MLP neurons of a small language model. Each row is named by its layer, matrix (up: input weights) and neuron, and shows model dimensions 192-383. Each number is 500 + 40 x the weight over its row's rms, rounded and kept within 0 to 999. Numbers have three digits each.
After each neuron's rows, "fires on" lists the tokens most often at its 100 highest values on Wikipedia text that the model never trained on.

L7.up1342:485481459496525486548455492490461512517455473497561498495530530482522516506524496494461533567480456482516513520481427515541514442540453530550502545491464513507513532527484538532491493477490423516500527461465417521551470442462534474509542478484460530442403463540527515490489494529509527502500513467514514545482478498471506464443446503485516505480446454529503471430518502481459517470518491483464497469560597495547474495496541531550588496500544542491546536596391530520535454486518542518493486544545486492464560508471505506437472493402509528500570523595458483532530476455455450591
fires on: " |", ":", " "

L7.up905:516541470497533573581446402533511451568508500509500526505479546563495493489458539480526464558545489544482473469462543539518482476538504463551508522527451486535492502478612436535525533491465543576483502487497508504505525380434534487467540486553523483512477481485423486431469494484490485532498466507579548492503569534469428514515439542516496536519494532457442511493454474508517511489480472423500533473517524515450580483461600484432515498489507480473457488396551423530485493481497553488482456490454497469470470495505401501522468477521497518501506483475436554544536471588505549502
fires on: ",", "),", " (", ")", " is"

L6.up601:454505536499487504561567510446510546561496483479522544537451516497480439554479429506526441504468470535515485483555535487550482489498481458506448586611447484555519464553551524482517431480492508622511562561472435556539462463479617504564541504489487535498519481478501473502420436471521540467515471498498496490497544496528442449482448462536581534418553524500485464531503483504551545502486610485431492533518411496501518470450491538544457499501466528532421488572515601513529432446564456466496504501461485466483510420477440509478509547491446545533516518472481508549577446483456450467
fires on: ")", ","

L6.up372:518544512478459539554487503505450488510567453573494494506452465382543521588532447488549524542475492518538521536467514520493520519548528510554494523525422465487485470491509488508586537523440455581535427490439476511485506511504495441453515478458542507535477426544473348509489510383509456551511523359492524509485478492475491431496522542550516403492478467525519590457538441445479529482515518472525421462508514468448396513510444514542530462549447547562487547458461464484598452492513481432472454507499513613534566486484575512474456471520493496466441544511444542519480431551517455502
fires on: " has", " have", " had", "in", " ", " next"

L6.up1159:600395515580570501533470411415508489461515435473480484480514553535523494475504515507492507503521445505503485489552545475534508464514514557513514528493503477474520497441460464576514460500534509575491525536514472447528442536487497533545439528480500507487481479538467503462487479483471538505495441454499515590515475537512504525517511498440545525578459470555564475444453312482483486511497471505575430523440484508512527514518517492478547476464482495491539498504528581535504542443564423495565462456527507466411451507541503470519474484515431502484513518448505514477537561503496472496
fires on: ",", "—", " end", ")"

L7.up542:463517541546454531560473514486446538542459535516501503406494573490571543481496488434499447579479500502499466546487516503540518602489475461491561588480437473498526466547456490482505524472466483514495495538499478539487516494488504530516407496513498476497500496545512498490508545482536477547406392518474525493540532482469521492453538539474492469529487457506446494577569534490549511463516500552543454518536512494509501536482492432536519479517437473434428496536464488528561519529488543509448573566470554485462564446530499435621515484511537512494422485505437472522481549564482464458
fires on: " have", " has", " had", " having", " with"

L4.up1017:577494558433455457483500526496552462458503547520510511530439496444504509518431501509547486469489477542492508509545588433457483481517398561490493486510480483497415522510559592557486502498523550508442476583471563563461447444498531601477485504498487481458495544526595495450474505540496469514433552481510458496529576507520468533493483469523553508503529510553496491496428452472457494487519463466430480519491566485465453480519365568446505474491518487542533465511455442483487565523546553494468493480418460565512467567480518504531448545474460486431472496534504581552463515472508510505
fires on: " he", " that", " to", " also", " who"

L4.up658:513526511493531529554512463526539533436507546514476478533509545525494459489439486476427468516563509533440445474473551528492452497555440466521493513436515477590492511480489514516530512523485493552500508475474552506511507499457601488492442448518442567508545422481513506434515536497485470507492535487478410532536497461412486530515514467497595506530438505491516477486585470594502491555498443477513510502467497568458500485439552537502440504485511506572551509479553565527533536481487500562460481463496486502440492454451507449533488445488462521520517504509494556473524433450533547445
fires on: "-", "s", "a", "y"

L6.up491:513450485470496517516476491424568472534526510461509497555518533534553504465520559528477456590456468570485480481506502509503494421522479460500405500549501487529516371539500438554471521512535538513566470426515536567507515507471458469493471542485508507510553552510527482480466403522514547524446456499592441478492497569486524553490516499518512447506452461452374453570557523520484525499504537541568489492484492451524487560528508461490536474580500465490446541442529477532493519577494448484528416502552541464440521508474510474446461496402550530491542531510472493480491522441519495489
fires on: " as", " |", " As", "As"

L7.up389:509502567501541494483509539411489533454448480504595394484535459536526493474467482460571410501594546453525524467518564570459488507502495441488520493520523437467498483449492560501525474558468512486491533470483484524516565462485433506526464522504459540489550548515496553378507507525476421461513503469473478497494517482514513515501441478401532447422560510579540506574550567562553491492506445468448487556491439495507443539505485501487495499489556551551520467498511475484471511536484411514577584556516457525397460464435506497515539579526483506507584472513464476467481503519476519488
fires on: " an"

L7.up987:575568476523442478524511521528524472494514481516512509503428461504518480573545481488543523523425496481494552466491463539411560480545439468479466538521545576475505557573498488477550479489529488523478583491445481511542518552479501599438510487463466437484500477508496560467572549462460495528505429387550533532437489521423485495489538435531498533465515475498524597503479494507575545500463527462552474498465542513531504499509550500492580487502492485509487501508538495484477482479481503487530449504525498484553476478486512471440472475476522467496504504510495477428583522537428509535
fires on: " to", " may", " not", " can", " ", " could"

L4.up941:499497515540441522493477569566504559509534452496493529492524466544494441512492577486473474506534444486422529453498565534522528458554505515471556491524547522480474531402499558523488459532427452587440518488502488483498430443588486502508494517422498460513518489514557563475569512492508557474468523520489533474416542484449527475521418545426577531480482536449572522561448509480494514472478501497487505526444494495527482461484527478496422561578473497527464483506491535507496530477501528403548517536469449368464478585424458507452551501470482534440541518465519505531487486470466466411
fires on: " off", " to", " out", " on", " down"

L4.up1257:483480454585505473495484486488528523506463475557545454509482544455506488473480535374481430577499586499524577443535493529427566498519492530516492511403528473463581536521471442495501456479507439456489514525544501554513544486524508498454493471463515523498459483539508460492485465555527491471511502470496530483558417557468533436483481542530502529444543559506396474538477554470515465526541486519505469483532554520518518476527554523426510475484510536421472535589451517495490503482485519549453519529418497511492500495497447525503502427525506466620454493455504525535504580469488488515
fires on: " \"", " had", " have", " has"

L7.up751:410480536470596512541523569487516472452516504511446472515537537513494435469533488418536524505521480463474556488509554535561488526531509470579473550451479422446530489548475557491539515495493500513431490462499395511532526548447492490458494463451594435445431432432536479461494495486483431465485509550443458525457506553456552518527483528494470527489459512439519540568531503510546549454574500558473491497517510515472434570484510529508449491470453510540500420546487475455412443512453483500525507523541546511464503478414507529521564451535493515528471532501532508568559542466468409515
fires on: " |", ":", " an", "-"

L7.up1490:457507467446460525555472558503488571486510525457510457531506415471482446482444509500535494429443405513501477552530493585547468475415447558549483549480432512540447457560531450504531450469512513557444568480528471503490450535526531540489505529496628458517490551544576484480517473569580493499488519471551493517500571528523487524531461476497524528433452508552408571490501492502501516570547488525452513528471536484506505506513546490430495482497501543641475497437485503492543500545514520448437510549466508498537514481501480525471552419523450504527490539486509545455488507547570458487
fires on: ",", " and", " also"

L6.up914:536477534520508487548476535481431441465493457530475490505552506488503536504454425463490454488463519554419510518540462498512463589453434566552451505575476522509521542610465484519509572527533481558458495513510392522528490470528546468475450528441471556519457504451482491448430496481477442493422563490482520486490440554527591468475474515509600460458511435562503522479471497435498488438471446465473534496427512486421496484492444522504526430434546483496507519445493517515545469516409496464476470525526441457525597486488527557510552529494562529559496524501521457615473525488474481477
fires on: " ", " in"

L7.up427:525521494459536461570484509539527520567521486456524527502534496555478482434428464514496509499539444472546443483534561469537475504490535461565508566540445496546536518458542526555481495462469545519490526504536506487502544460435496562462477510491577481501453449469471442465413516461440564496515485453487443525555522450589497416449471501551507472582511539563454484479413424527526456505489506515513494460519489483426467421505447490574503475477474488499426521515510518582530490530510432528428530473547472392484396481459500503492543534463482463515514532509466477514497524508527609527
fires on: ",", "\"", "\",", ")"

L6.up1487:539441513540422466568574414524466453571424478464498448507545554542508488568539481492487485457500552550507521436502562494535451490414499550519521540438486514540548479516532526455528466486463551442472478455473460512525501461496502511451450534518511473444531391518462487492457481489548557576506594503434509532474505530509523523514476575510483426493434554522530523518509462425499468496536444468490445503520448420507434439593508538452526462427478471537483537493494496593494482520550539395534494465557462547529479513482530528428498466530462515463488630560534454516389550467459485526
fires on: " the", " in", ",", " place"

L7.up83:472439514478541467526444440449473441478514527519518495515492491467503492490522477473485452495446446467506478531464496502474487508534423402531510498459465429472484508451504446454583522520458442501538543469559477487565436428531552506490545499535508474478522510445574607523505462504537552546515490491516494493510463458393448453483477504494511510504477535493497454451480537456483516568515516471585506496527412509483532588552552546523571518486511479567525504465431547496464487450492534556590495551520538522522498530470517494425533428528502517527500483471491558507479407559488517514
fires on: " (", "B", " B", "\n", "C", "d"

L4.up217:527491493555423559480469454461449526515493466452548539494520508540524464515466502542589488438548467556502486470545600433584504508484507463498500488455511516470441590525479428414486486555515474621520533544570512501557504489490565517507408523490450528446491480529481490478444560518502504494452517431509495501561481492449488526494510526493551502483498496461517497492476487486531491494459532423510416540574503559435499432416532440533413425523509505499477524512526586514491479487554525472552471501470389522537483440527493544496531508478465465530516574577543539494513565545557485513
fires on: ")", ",", "\"", "'", " and"

L6.up205:502468456472441458548522423504539496537516462496459528516523495539488463534470482483554483458534500563512501474492435415542539575497497535510548487498472503536578499456433526387521469442532506526468520555515475534475461507514522527502511556555503452519532394538542424447628422509454500468482486593494505527509518550469464538471497502489515509493512479510481473511443507425447469573472435526565528571499423513456501459459531526526488453532499563504473548517522508518518504439489532551456512448455457567461547501450467474488545469510552548513550538563403515500408553457585497487
fires on: ",", " and"

L6.up962:479540502524555482476476492551522493477473472502539469429501563503456480487515565491457448564553475528567470479446467475503509554503527522410489514501549499565472463553513501426578528479544477517503502469475496490448539476478508518544457561595493426502504473504483527525503509515481447466502436502567519483469589495403564505593382559498480544466520525494491477514545524515422455460536460493534520501469489488495561423535505536555515501514483568461435516461499533550472512464461575482517451477482461515522451549457508443482590449576454490450499464533494483489469482532528557448
fires on: " the", " of", "s", "),", "-"

L6.up1137:503546484561487535506488488485457512492538450525404513500432511546572509573516479546573510537535423524472522449484485481429552504491420476482457588531573496391544500539445441502486495496469497532485625499537479551555427491494480552449539446523478483397538520440538505538493442510514512513459512494482565500442511499453469542541566545480415533502519482582547484531511510534525439479514487570585453499518511532530439525516441511545417484466415528529504567498476505554452493478465545551563519484516457530526509507472454507468458516570491448485516528478498514470493512543539537502
fires on: " to", " and", " ", "-", " or"

L7.up1501:464459508519554531481487453507526508473457537510454537586460463557455473457547464449534404469481499547501492457510452552548486502466531436517470471571572489524504509455582481560560486481438500605487438515481564527510435532482600503565458557471549523476499511520523482520519431486502522540435467486558449564559570446507497454515528459465486448406592516542439483547452486394513484508502498472477506537482451521419456516483458498544446533524529551477510419472570510513497464517563476541553519499484547502483539494472482462475477485431534504522457529471466497433492420579531575505
fires on: ",", " |", ");", "ion", " first", " the"

L7.up516:537500519475525532532481497474472529540468459588479495471502494625511495561555481415474486487516508541494444464558533458507491502551475504518480508543466523514547523483490511554574513495455494485529595430466507530526453527494531488514474504509552523524490472461444487457444423481459522506513505394506507506505588480515476532465652523536455550534496515551486501443466431482514496493579449479513522428431515487429539512553494544521442510492459576484426496503528479480450520465499540471523502491482498397464490503510505471471442533446491528541548500434470459494534476535489508511
fires on: ",", " the", " as"

L7.up190:499507549475530429494471554515491448507500503465489438500501551534478556456417540658468537533461408483364533513435442519484547539513474481553510532503559521537458468457581490490524477499497450518493550506440495551503472472463536448398511493493419441453473512509501554517524558486505465476480571492553481585471495456527553458446468485509530550528459436524553510509545533485503476478564475555532521493528493485364504486494529534452527535528486553511512610412486500523547501471496561495509444515409525532442519540425493463447479492550503515490525476492557576488454468506465477451
fires on: " "

L4.up1367:455526455496489559463551504562531434484559421452552496509514456512495444483514484548582449456463562468536539493483522428393533588508474500501523462512431487536543535501508533522539435494503506577467534464503431551556431453467508521630530544495532440510507509470457455513565516508510533460515487487521486529436387498492500420502531477482563551517481536558392476351492471625465446527484553495514573495507540469523526533518486462538496479508481461544538565525472469487490476508537431574517511474505483512554550505496565479518487483495535496491506468448476493535467493515560467503
fires on: " of", "-", " second", "th", " the"

L4.up762:522545414513531487536553486454517556492530389477502513464520482490608481488596548520433447530509554519546521442528544514515515534491460450551560413535504478471457550501496489540539446498542492447488449445450453472475492454475501515600528369594545552566551445450459484492524471511495503481476490460500530457546409480517513561549462503488515531474532507474442467527529490529525532455532507446530508478491508512471482537487490502553507451493602564490485466420452529485519499461551521514555516467503408506519486470509527456519574458541563506448474390452518507539483504525522564480
fires on: "-", " of", " and", ")"

L4.up115:432565504519555525534502465521420578547481475436522479534520512519510476508464563466567469423500546511505447503502412522529427519551432430517552492561438495471537450447502521536526505575567565523452518477466481492530426489448591546479474536486518482403523519469590527521539438514513497420458437530496489515521472475543472491543602513503518434509482472459428480529468489490527404465451504478537502536481523517470495549490506509480528497455508539491516471454456464483539529507522512533515476459454550491445521512471516519504540459491466476536540569566525537486440510544499421540
fires on: " and", ",", " the", " was", " is", " &"

L7.up850:472471499512532475492462467449484503484488488551414551443477418596565487591549485567569439537527499499401541503508482547538527490554531476508567523486511534507475470488604461445464496537492510486464557500553495489457493528448518487472505475484459457477581513505461455481494414564530475518464498454511519490452523503492532524531513485480462433462465418501450487527454488455482557465561468523531470509465545500498507450561521451560441527605473496493495495469440484456512468478469529493572525594528502500580459439507482439522467507468561564475493484465470466429508494478480475479
fires on: " 0", " ", " took", " left", " did", " to"

L6.up1399:569503481443556486523455493509537480454525443420474451507574528476570485552459487478533536477507467495526510531507514487505488454461502518478440471526452533470475497554467548510511486536437522503529578542455532511495500516611486465530438544515463518522616467560501480499456542579459591529562438488550428505514483492487472520540534433482500453483462544493524593513510476429555523484533554510421599518493528469518496489457490528451560502436548475547423518445453519471516549499562477438530427502453519547502471431546447536467533462499486523543530508539504515443433538454619496513
fires on: " |", " the", " to", " also", ",", " following"

L7.up258:509563496426571459534528513517547462470467542489497403478551532599475441534529492429601478522505477517514467492487457514517507504460440523423444466509521494544555466516455494516550581482468518486546485461468478544453480550507576386486474516488496440504534536568476505462492629530427533402536505569560524527518476421486490501523490405522490502459480562465481502475559538441557494449467545486483504469552479548524508501517474479477411471469467518495554545452430510518539505488484438472505505471517511580533524531569565533497532543512481515553474513539489477516499443498498533520
fires on: ",", " |", " the", "|", "\n"

L6.up101:595491557498477490529609512485481438506487565435509467497478493515469486535503505469567608556462515455479533474478561573499475560446484477549463532473526478502434426443465464441487452505460519481579511508517523513483415446475489504586510510499553545477515489516403502541578526481434536488461451502520501530449516539510491484497443553504519472476541436475550442545468489500523446482497438458514467529383580473496464551443394489466501575456556514510536501539547458494500534469510450415518546534535514505483524510505531502491525471507494548513573529495546508452488462516520466485
fires on: " an", " $", " April"

L4.up1022:504540452478506576525568500506495478520500559508513542522527502480534486545407556515381549481466455478483477423520542468511507540519423518487525438550592604456486499537586545535563453457504499554514492544531429510408523525519459486495533485512511502518562459522546498542517469537546506519502515495484464515483460542479493446565460463514580482601455513539497509566533460555446503463511486474482473493486521439463448496596497518509506448484492470479485418447471482487529455516487469462528504498534533468460446479559498462450549383485531511505540480463525561467526513481590451531
fires on: " to", " 1", "-", " or", " and", " following"

L7.up1315:482481503385513549557499553506455455528427518521530508528549511487491418585434463533467447476554445500499452520520543526489504442487487545530499469523461485498600490508559506514543467554483473543489530460516430518472406505455575524516521496515465522524470442485525494487516495554499488532506481473498473482452608495507396505499512463600515460542484523540436493528473528428477511528531422492536465553495477489460493451495502522556511492426445491513493557570474537459502491471465497464521519522512484502448468515491542493493519447483455541465501489478481482515519546559510531481
fires on: ","

L7.up959:468557467540516481510570531518554491542504471466552443479468475456519424438500532500579484479525568583494437508415421510435508538551462541527505488530497538467497554450497561442544536468552493522589517487459488510433426538509537518530406473534498538508469469499489476493545491539560562498460485494486489503405528587580577526486532416418558468533492502570462537506546461507524585454527500526537532503512556520513547457604487452524463534503523527519492477551497489450484524585509494534529502444495470487569474449506465489525514446452509543480494439550541424531472499477515576501
fires on: " the", " The", "The"

L7.up1111:439589516519498466480502529462529530421449469494556506551522482486519488506484545516544513509508458449556479472451514556422465471525538515547531527537484455455420539446517411472488461528540448526523499516450497498427437513514510477437518532437520516493554501482467423507526470492565497513461434479461459475491461509597441456509452491417510429506507510418500502447435478500567467462571505498501492560428564478434566443499494443484520494501500571493596491504485473492487438482481487589522433429496569504599588502488513462545508536474513453463551449551554442585453498466498427510
fires on: "a", " The", " the", "ta", " A"

L4.up1485:540513498508553483576472437515537505562511547564518481526494468525512488502562497475503509407542509492549509478477524402519476429480499449465446588486533558510466470466542477476468508445604514483563525487482548421506454503450538598516447451560452475495545476459485526512517437525485515482482529463483496466533449520469480516470500510498499547507545441528512499462502498539503466443547475502484525506422445564519533497514455483487433499549448501456495614564479562462472493505471526505507439495577436523535571436451467457449489488455568448526446585479554484507520522540482436525
fires on: "-", " and", ","

L6.up818:475488525475527546609451514487478545435488503486481486483535449543499449481473566514505546475478579528521525541531527473667491485484413527426542606479429505515490559516491472479537472513538515518452526506467426534534423472466528434461453529548464526445510547518564543475503472476513423551512471500448526599510506512510473437587491503565455466514503465613477588482516501588524509535481462563560462516472521546520559469463475497506476495453457489491510564520431526503471488540524506533504484444415503467471491432476532533499502465515512473509504486526523534505503590478566537458
fires on: " and", ",", "|"

L6.up637:467529479464495588533568505477586468485514459488445449516443494505522505534482381520469499522526496460512457484542517579523511473512480489529451553557597484508508489585452522424488465557538498486493581556512501544450501466511476499511533512463435503544468459513562451497478449555477535492530560551473438511459473490495543538463479446510422524513539483542475423464425441488518448459498487487554447535457456526480519577589500539521499472460410485468502453460480476500476482546575535460550572531431549474551516450519547485468483440524461533474480455501502528576546509591474428471
fires on: " ", " \"", "-", ",", "/"

L7.up439:533467539571510444474482540471529477442472587466481498506484521475547533499525576484514500525470507445525530502412476463462476488517435520526462473537593526475468534501510490441489440530503517566517544440563440540502436499470496500450462588569487545484512498538524462536485525466585558426504522527552557508505493467462430513466485506491538472538543491539593507584497458560499575469594529508519439492483476527515495521520506507468556585469566506526447448487515503486496488495451489497512488468493492543521516545456531497502524492542528481542432508552447578465562415507520502497
fires on: " B", "d", " K", " D", " R", " T"

L4.up284:520475526485481516537538525531484533467498479486490478551410557482492508544479510450489507463476425506561466511529481485444554515513477558502539481542463487518460429453552476602522474526473491504533562549454471518451517435542469495415487476431537396489501524485477516556553551517588532538533463513610482541482452484530477508497482484554425487431450478471404520519438525521552427423493460545442500488485559553493586532507547470481549517534548596487486460509466536514579464437545528489539484527448507489499501438489497499501516495459541508436526503525478546607514493543594530463
fires on: " the", " which", " The", " |", " who"

L4.up1288:481466426523523479453539521566446580445513492528553480439525540453479462519535479514569477565460488510502470498508523442489503538574505512517466491472545517493523488420551425478524507554521508519493475496542424465506496496492508538507483462558485492567535476514515468520548466528523496545566473453450457474502441507482542531569466486505497482489507448491538508511562499437567450443508539418521569527488471445381438545541412550478485432433493572449521454483513579459487464446490530487574494466453450553560464449494561516533509456557480475485491545432549444454530500482493521540
fires on: " of", "-", " from", " his", " a"

L4.up1042:497479577565475554491434499514507479485511562518532530512452494477493466523452470517526468509517479472520486465469587430488456514517509543544455561452560461520526493493522536545582507417475509491531521565546509499456538487446476477526432480476518491554487531461478380561420451540468566537503531536481476527478481477553498598473512520519505457510562477535540568473517509459544538457531519474490417539531517569454521463520504468511486484568496492620494461512449521452555476469560541508554459478457546496506518514510465456465564444538483530521488534530463432518575502528418468490
fires on: " of", "nd", "th", "ing", "-", " best"

L7.up1099:438532467484536379538453501403455553495415526481510505561543422498507495476488548522516482489509616428447532551464476479459521494557483517439477529431512416566513550513494456422538575498510555530525478524486494453513499439502528530477570472516481476383528427507501551511486498449497480499460492447521487461542473473493517512459506567467491524517527527542497454567507448555452488512474559486449407491502500568502516546508511490527566491466471505491486439460537547534518523512450565470544540542499512521546494524486487538509500505492486459531424506454484528585569484490518476512
fires on: " (", " W", " D", " T", " B"

L4.up765:472538533456605501540495484487517559540493477509450514522498487588486505484504492466493494517489514444447482445511529522475479445524462514546454492523545552473544417487557587472589513572486522484476478542492485488441497505496473557478520444491460470477450530483554435430541444497481548531502545414497468576490520477417529457494558571421553455462516572559447461535476546462459528517505528589450475543519472455465574478512502464472491481479475596467512545555534517443445470462470508481483458499503464435531505532418593433461517522469465446478561491526503535522476492496517459435
fires on: "W", "s", " out", "I", " to", " up"

L4.up492:515505424527494573516460512485555469431535539460477485465514540506477476449534546510486459469421480455497400534544511471549471514515541478497451533483506490496448486508535509503522556465512499575437547522484478472496457527465578449556509470474564543488581479513550453519503526547520530501542444542531425528492476562463521502524480507398488510405480556532512442544464465549420544548489444474497513531473453440541513515441511538469509528462451475492503463499569520581515493497531517461468528480494521491457502525497435465499513434489481473497514495454425563551542427475431482539
fires on: ")", "ly", "s"

L6.up1081:508506512561436510569468498551441418498544455496426485500552582471469525484426473495481449548523472537536467467550555548497476511567526468439524557439558555419512390495544485552564498542426529498519467518508569513468506451558418431545467610415520478438537510495439479513491478532488493518493506454485537412563436510506499511524514440500464514579486532477435461520522540530450510508492539563520518534433519482521499531504498459428556499506461500469477493462470551477509538439514437463509453498515515509531507472476582444492555492446496487527492499516495522495500477511511452442
fires on: " as", " As", " not", " third", " |"

L7.up1277:515522448477474490484486513454421563493484526568501426494490522481549539529563503465495517519409517449500482494500498552518501518531530559545539530442528530483583538531513436527532516526520452487485512552448481532531468448494439525474450490566563442392512486493504506412446496472491518495495492485478527459513470517531531433468393441433559525531408483535488494441454490526482515553470568505423670526460507533508463472504484466462532505481469549490511451523434497498447558474511534509456457454516500500525508445500532532512523523409515545494472505556525444483471476490519478563
fires on: " |", " a", " of"

L6.up951:575467434455577451520451450572515528543484555513413521468506545453477503513520464536497515519504513539468501425548543494428511510520575530544492482476474503566476528437561504560482518402576452503509441492510535469474517538515515491502522501434482506508500506467457467484555464484478517488553429536555487488446498478511433506469519459527539464531527472439488526515463499488512518450516458462551495534465525558441527512489597558526475455497430516512497516498508548570459527532460544486504545441479493470531437484571483540513539425437468481461556507434530541522523397584531542478
fires on: " is", " are", " were", ",", " was"

L7.up1160:551526474532519507533497473575452590488505472525522504538432494462476575494556493539469551472479457475405495497494473425524480457467464520608472478486490526464530507519526524494505593521497564482483513563494513483523485529516426510475449426424557602503520475487508425465479578477461494454407459490530543528521526505522523495442465478531507428500499441491487415420541469475510542479540529442444463449503593549499490506506547526507516432456520434528476538526444483453520420516482433520504499466498467519558592518511545443525465532501465479554520517481414517582516471453547489469
fires on: " ", " in"

L4.up347:471517404461513414558546518528468465513493499561472468549535538486503507458521519507500493529438359566502538530461485485437447500499457476545522556530451486494467517502543462463480489555520536510471520504429425468532523408486520418416495488448490485511506493463489548430488523512576549542494547496507413515494569498482463449509488517517565472441434492516544540462464501545466522552502486537530509487550542463491553523566500510491499471521488510593500573444504570530507527526540514504489413468518507542510516513464531509493470444546488466499485494487547496514515578530462525453
fires on: "-", " "

L7.up1038:486519488566409479532560470544508462519520501563603461498454507535463558491511520452534492467432461538559529546540420515525493546494536463541526477454536500530455548504464503489486523517546470510542479560541506547423509567466497434568512560479548568461480520544485592478503476534473456472531499488544437517551418550509556513499458537534490501509488543472527509540528477440521578401513453513498515485447498475490531438531501477460556487498460445469510444451530518469510584558553397467487443505475453523436447535511476482602534409457486549475477521500538531517518425511504571503
fires on: " all", " per", " every", " any"

L6.up1006:471484468512421484506531466428553504529477508587474543472461532481520455533563476493472507474514486473483571477515445464556442470533510524520494584476449464479496474491496496458472522413494499518519491481580516536572427485466449513619540432494488530569456452508518469477503547504553448593524460469480524477467437527536494484439488488461559466534501423468560532471581462485514536500519552447426542531526543552535537460494541478546475522549477524541510451473428516560536541548461480502527483522516556536483471481538475494467534486431458541472486433567446431516534475415488441540
fires on: " than", " 1", " first", " |", " as", " nearly"

L7.up824:641499596462506499531428458505510471510427517518508458526462496526400481520428571515494489500557502459447480449510519503518481539543435448468467501536439456518538529500503518596468428497530458515551480481511545527552509446443518444545554521495487524542547485526470517481526522512546461450572439444535494510520540561499489499379475550489487473567507560531472503520488533520529514514544474439541526546452522465518576425489553493534474433521534436443484454440517498430455550559528437550464531502499486529464459538523522531475586425482505445520479431530507587512501473506504531487
fires on: "s", " is", ",", " was", " are", "),"

L6.up789:510500454465541520523415449504422450438510466486632484453488602474464470501510520528478547572553478585558547487478519462540481456481505514475505482557534473441492467460465533486474600536463493476489530471464471479503472494506496557486505565459448486451491487571545515407544516517486503504576472530470519507426448471519517486509457531523464475476476485577593493515511507510470500453527478406421546485517583478524425463555464453501533464450494464575483545509470499537526552518450449448468532544464440482493546523440527501454554564515481518545448505470512467468465479478513454522
fires on: " |", ";", " 1:0", " were", ","

L6.up1529:448519527501527461505472451509482436528440472501527476498521516538481463508511512485459538470465470475414519535502471530526491507547518514505462539504444499478507541500485496484526503441512404528492534537461475556619500494469498402491517467489463470462566449526464537471455552492495486543535579441474432505464495525495554535419441462480484436475400510510468541407531481519453505480507508515543519514488535511564514490460496578487529414446572497535565444549496472462509500496559575474445553540449485427482540496537538595452477455482487519510517473562472552468505493441426470525
fires on: " |", ":", " of", ".", " which"

L4.up432:481463508549524509548499530430463509468474514505464524459523554461531444466516495443512509460484494519487568518530555485434471498499484504569507562534487569464525537482571537443629445545477455503472530453563399461556497422414520449549474529505416484496490472461504419458499374460482505495513529526460504486508519520494500524457547555481495473428531502434537548507524437514513504517575468596520493507540568502467490494525485449548458478497475437545447469548545468460470521451484548520490533469448558452519498557451582540456552473530585453491550431449514535495495484518470426518
fires on: ".", "==", " of", " only", "ing", "N"

L6.up444:491510508479435524501551605561469513442517538514499472464510510456530488515508512464474525491513457487457520444521555566437528512506493558583571544550395521432478458421505459525562501519460514428509557553507480467506490580546507525519517499563496513438504534481539502504465431476547536446524564406534530493448512537461498447513438503494554422453506510563543541470497480521511473494459455485521409501497498488510485608447585486484464483546546480519525479492512463521491472489486444509591507481444477506504454532486519429550486515550513547518544508547452481513481487565473537443
fires on: " an", "'", " \"", "\""